Part of a small language model's weights: 13 layers, vocabulary 7685.
MLP neurons of a small language model. Each row is named by its layer, matrix (down: output weights) and neuron, and shows model dimensions 0-159. Each number is 500 + 25 x the weight over its row's rms, rounded and kept within 0 to 999. Numbers have three digits each. A neuron's up and down rows have the sign that makes its largest values positive.
A block is one neuron, or neurons of one layer that tend to fire together. Before each block is what it responds to, as a language model described it from the Wikipedia text at the highest values.

Responds to: Main verb of clause
L4.down61:534508491459479528513508520488604554487498485499530478516491477517491470504472519490500488459524509485545532478496487500463440526474523516484506510462511534536501506514485484491509511501509495446501520489525523504496487487457532556463495531531516509503510480541487515521474504531518477483485504496519526486465540508525479516463504501475516494505532492500522488510536467456507458495503526477492455521491513481548511457533498524525478518525446506491509486525485521535503499498485492

Responds to: Plural nouns and table separators
L8.down97:508533462511519496497472478482480492508479541513472521469441520470534477514466472477496561492541510508520511497528488503482482483461530487504509531473491542493488513516480499514489510470522525486509485511486488492527522512525536500492507570506513459512487495489476467514493513507499461499496502498476537456520522537504507481525503482522518524491521537474498464432489453460507520485484518467499495535506504501542525502486454494529484509521493522556524501532481548447491526530486469
L8.down169:440510490478472501466508509508587554475540577484473452513510511503481505551491502510529528496467487487513527538487523516487485495467470488510481525521513491495491489507545455489503486498517491530481486488482474482494561547491512495450483502485520491524514526473510458517518507537499505464472490493472515501472512495513517463507534493508494526514500530450478488513508477515499508496533494495533490502509507482518542478486494448525510486480487494502538497493502519519477534525458493
L8.down189:487489516509467453479518555490510508482452495482483525541491487485513509498507522466467506502501499472480475514499488494492506540494495493526511482507488522496480505473482484505528512514480489472511493486470481516498525522512537479540541490457566447559512542536503482490493513486499500508501491519538514488461493496534541451501537509547498508502478469454444503470510467471506459538522507478480539489528488503485487511485484486571506455512496497509438480481475472506518521520477478
L8.down435:490489457481488534464474492518482498526543479498434493527511514473463547481485460510506454505506476563476523489501503534497493514513504504448466543478509528481498517496494529495498531431505493499521531485498548475533478497540517496549492489504479508485506504458514515491469555535490499547500492517525452523487477479475458508528477485488469566488539511510479485512491529479471527499579477503516534479517457501492494497485444477501524506494511528529502466500533506501507487486480547
L8.down499:477488505510465487564510480508538506508494512509506531454530498519525512473484550502469477542478501508476515504511490520466479459470512483512480451489518470530475548522506496487538495486522482479505440477494496502469511528529501513496492482504446433535515478500488514481543500492541503523495499511511464511464495472472515494504519495514483548481528475486507501472510477478482510523488451506445471509481499494501507527521494491528479566502494544495530498463486506486497494496544441
L8.down537:482479545493486490489474514498487523488529464494493469453498515475526465491533470489478473510452510525530508505493514515561482482482551506493467514496443486531487485441507512514541485501529523450495494491491499504499532518509556522457477483505503496514526488474516466509454498492487523539470466458498482505528442515478463519511529497499522481482532503472537498485473496519548437491494487519509504508461526536498503521508556506481513511472472502457500473468504536482506482476513508
L8.down657:498530468489520494535454511491570509512530467487482496531483505500477487530459496548469478502494471493526491501505534516526446505465478474491450498474531471456482476503522533504553487522517475490527529515505518428503471525473495476477499538502481514457482533497516481469464535506496512461499506527516508515467460450515519515484514482515496470511510554498466484547553436522525489527491481448528529535469467469516492496549469484449436520480516495501515485460491484513529514468491526
L8.down699:458509474499532484463508545460494477504516506497537534528521515463561488530525483517474491473514483485476482449508490505483542476526533500501511505497529501517480454473524503494537483491497532443513500440469508464515544500476500482496511500478545532533477533474485492521493534495537532484440499486510525492491485532504518421477493491528477469483512513521515505492525511486491471482488488497470494473478466494534532520524547488471491460509495454449523500491538505490484472492505493

Responds to: Markdown table row boundaries
L6.down69:504487496501489509488535530466502539504518456481511497501499520516494473502519551495517529490463518474491519519498533483458484497486513548540523478481485497494530481516519505511476513448513486525477500494475542452536491503458478531465526495474503511500459505505468531502477529493501483497493524509470502517506451502471441512479510465529509551512494483529507514533479475490497522520499530500492505511496517514489460553459526520505507467443496505529484530472510508537505505541526496
L6.down137:509474505535545508465520537522495505487446469486502482516496485469541511480498527469485503495536522465513513510527530446528548493458538472494471529486504521496551515468468502513468492500531517530516519487478547476499516508450470513513497500496538484526503505500483549480507478484520495495494468514490548512443519527496520475484504537511502528509518526504447520508484494454533518528487510543549504494509535490534544471462487459496515518568511514511529479494476506492497509535492540
L6.down395:552516477492517543520501498554544505509564466477497484516483545500480532514531526459480490527466498473498465482536468497499485488497500491515492486463485525510524471498496537516498538465549534500504521466520539522488488493519511541496473519519513512503507504525493505502529454529504471531518468507507487543494506518469486533496492512470500459501510517492493460532499512493465476516532520494519483483508546479527538487494502487516528457449515508521482476522493485457482483480471529
L6.down455:469487480482500511488452513482498429540520486469527500500493486468474514478529486532499532475534536518501462514531519480494544513516473509525481508484528525525505489477505478543518517542535541533482499498511462522509489516511487502500512472519455499507485474510436513477474537519493460481481527487525505507539495506532469498412480485497504485506512542518503519510460478551479537481499477509528496495475529467496500464461528459501494473527477478507539486505516502483497494504496519
L6.down542:509511472491480521522500508488500468487514493483496499478531469479454489475471507568488520504505515562496479451471510545546518518476462533473446513509498506483501481513521547501498527477523518540510515465508535496465513536527504492496418540492490494509466532471487538466490544486487542508492505490486521519479481460571501498489507529525529468564481480519524502516473494492468487526484454483485529480516485495476487509485527529540506467511479492476552525494501473517478516535530587
L6.down646:489449506483523520405469458497519498484476518488448489525531504453534516489508481521489456490485510542498485483514484535530483501520518526526493439496538494509459503487515526467526523547506494522534541504505510541534482479509477528449486477547515501506488557530490482464483505474518526500462533506501475487495500495517509472535453512484517524502527524444484477469485477467491464492526490471491496504509497488515525496509508528509532536497490508490566475511508481473504496522491509
L6.down717:478525527501460502504499518523487511529461512471489504509532484520500465514491479479528499489486516464540529577504510510509529491476516505492414498492485498540511556507489457484513496515520498526509518512496521491492482497516541501502491511465480518450492434474491502508503482493493517481504494507539499519453470476467505463496484502520501486505499491509524450546469479528513518488520510517469467514487509536517490456490503511538556486491487445446483441440544488488464465487524479
L6.down742:480503521503485523531488540532513503540494518490520489556502450527455469485524460559479502516477499470482458491496504478533522465481492529491490477540507475500495499490481476484444466513494477478521503465468503498494494482480510524506512512514460495431502489494494466514522518500468465529485463511497504465525463488502471492492456476508486449499515484506540487478476485495508478512441507518494475483528497498501453516498506518453461522513488491515502481428507491475516503491525477

Responds to: Table separator rows
L4.down283:511471530506492559506473495495463509511465534492515502494531496479532560522491467505493509540540483500481540491505471525483475490475494505500515491511507506475478455505495486485470534520565510506471514479535498526481494519477566497490484509517508498506441484488514479518486483509483459534523528505517475521495515492447492557448486502475478466470499504511460501473469535541511524482487503519512442534547475457480503511496544497475499490498507492491522518468485494478500479488501478

Responds to: Role-linking prepositions
L8.down220:513462519508511459508457490496517439542466503489454493495504531479511518535489476521525508543525522506511543499549504516496484453491512522530493509477520494433516477550480468519524558479501481486495463492477498515478493503449502486487507484505563513522522509531448501509486513485507485495456482533526459498517515519523497565525541499484492529498466519500495489527524485530507512491504523497465524505501486529528440500502522461497513483465522470486518483475477523508506504520470514
L8.down221:530518480488472494487458442473510497501531470491516469513439472513502466518480492486472475524462499518523495464526485507499439488485534531560501508520527492510511484513545494505504540521516468488510479511460490482528489519539477475508468487506511522562465468525445503476494547459485472520512483517514544469506469505496535496505494483510547540491522490441495496496505480473494473480495535520548531485520514478531480493498502503475524485522489482483497473525516512485516499492478473
L8.down495:508456487492485507501528475502498471499485482519515557520480541539511538518501490491509540514524549491468461508546499518483486542493482487526478538514503485507526490482457471480467486502487516489495477473488503500510475500523482553489513468461528504522516429499512498460519512552504464495476504512509503506519477523489548487490488494508515486505491508487475491538485518558478524526497492464500471499479508507532492528522488508476474501497470502528486490510489480518493482465531479
L8.down594:474507497504459498527550505475489479487499467443543486524521496480449496523516501461477470499456504502495574558528509431526499498458513484492491488506488453516476524459476429465483488478478506497500455505551465531452523534504478502485487513477505502503509516496510510506477477526500513514515461517492477478509506481493510495461482490516460492519494502507520527488528482548470502499532484518471508530499491540537483505434487481535455509507511477491491512491538457528488452545526535
L8.down698:532479510498457504477541512529539512489518531483509535550497535475484472515527498497466521507526516525512512497492519510472505525488508517475482469521500502511494527470470473477509498547460534509524495481501539486472497490477490503492538470502516488533501492483525495472486474539496529529509518504518520512448528476501519514466517525543511489509507500474486463483480515470471490504487512505463497523511468487512529544490446441518474468513553502478439479488507503477500494491508505
L8.down703:509515493522491498507476491511642488512507522427523496513494534503481514523530514445459493526503505515510486499490501491490458554512498480472489502501490479446471502504433478531489525467508500535486534484513498476501461548507514483522527473513481520510493426530484525487461487507534490507481483463556474510493530531492506500503506489492497542510532485491543502468509505479492522472487498498455527458479506503552483517507507501531496521483502498515478510494489524512497544503518514
L8.down740:494467494472506456505524472502542495499477512516497478509551522497472491551510447472510494502477505512524503480488472488481507484445512523507519525496521507464519502471507497495472527499514509476501463495503503514510528495482518451486518507509455501495513486488497484480522519573479489494528512465445545489484496515503467461499499512504492497476480511495508478509497571497508509459524465503492483480554479492504472522450491516504518516532485520488505530534465463527474522500501493
L8.down754:498476495482473494482495477493579453545518504481476515504502491489474480487488518465472466477486493509512463509472465513552484489500498556545519560518524492508481511521503488537520520517539513472471506528473554556469459495518486523512526515504519514497513459494500485482491470527489475488512512486498489525512489554504556528518446532534481497497515484499509495481471511497491461497524528507476480468498529508511527518493520499507478491472504459497491438523496547513534457474508478

Responds to: Object-taking word ends
L6.down52:501500510511508505556506494466551461498528477520527498524485512492526483488494495487541476538532501489516485485496498529488472440484470520573454515486467479471507549464478505480512471523517467512522500500506477456510473502504522466504508497487444476505523512468500479559517435499510474477478454534475496501506511547494546515504484498529506513487529459532495532525489495484555519484541504500438493521490563488501510522474485422461459501452509544529464497512528488452483517497470512
L6.down63:474484487469525533527465498479561499530490534491519498519511517495534503499500512437516477517510505514520481530526546514517469494537490524477473496510510530494546460501486512473504515491511460531481514488483498465468504486502456495480466508474486479495520441477488488515471502529508515443471520499552536498556508469508538493467510476491483539485487517509544474473503437511517506488527479513453498509507510493484513510524470486498502454475487479517478527478483455510447485525501531
L6.down470:513513483435489460517487492445528469529531484538490502486522480475505433512475525477505454514492541511463456459512507464463490501489450510527492535466466489530515498500459530508525544458470494432512486461493489471505482493483510485500523493496472478543476497471463467507479472495509522537523499493512494530492495522506529490464502495529528485508487514488549498502515508487473484501513460480456485479485501493501502487478518503507469507471522505532446500537512512533511477510472550
L6.down498:485513540492491515563501463466522534517474487500523529532491538478520492501528495472502472514494479471459509425506487506521507497456547521471489495503508499515518532514477500519488499541462497484479526486527430515481494548513465503471514531496483474493496459483479554509444508523492465514466514490464498511524464492532504524528509487480501490524498478486523516503480467497487491465521464459490470499501486511540508464507500514506505509454538518482517514526480474532481502541497514
L6.down560:467524462497465493518481505527542469509516515469512504541515514518531485449472496491504548494529478498479473459523512509525480506528530513535507483513522483486501462542525476478526526466476458481515463509501454460463481495563489470513514497477529503512519462504477495494487508540510533512508490501529516492515461518487484484523469471482530534460451463524530486491504481478472535486475510503516540530526482520465472513478512504497490539498520471479522498467518516457469509520503521
L6.down578:515518494534491499495577532517512494515511520476565486536514525517466512452477502499505504484521508513508501512497522536522491515485482493498530523521493549475524485464503507468511522503531458534512488472478516506473485528489473524435460494521507467491542513488501495458510491477488471504516463480496492520499504500481504547452502494491514537416519491497482469485473461497473505465521490480519492517502539499577472495476503518480515505506482482506503546494510467519519473510453488
L6.down656:534505521532494467504500514482551526528542535488524490497520483546511519478515465550507509507484533498503553490495504467513450545465473524473517515480473473490533557501518500487467462469466487483498490497533506524510490499536549520483523481553529446458501482494494489535525485458499470532498497487527540493523510492486481497514508557519500521475506483498498523457479543524501481492495497457506519507487503507523458521511467550507504505496510478506503482517496465484512503533477478
L6.down823:504514512504499437469471486497568517524474521501465487473493540525504532491541486523510501549500476489477460472520477514480526450536504516490520495466462522439495526499485518487506493525484521510527477495494473469486503496527535523463497496488491511497504498541513513520520515513533516489518492492524498504490552486503516498509478507466526504522464490484502450515515493507486503515490496505500474484524506486502513560522497517464514497506469482494525542475501493497524512493530489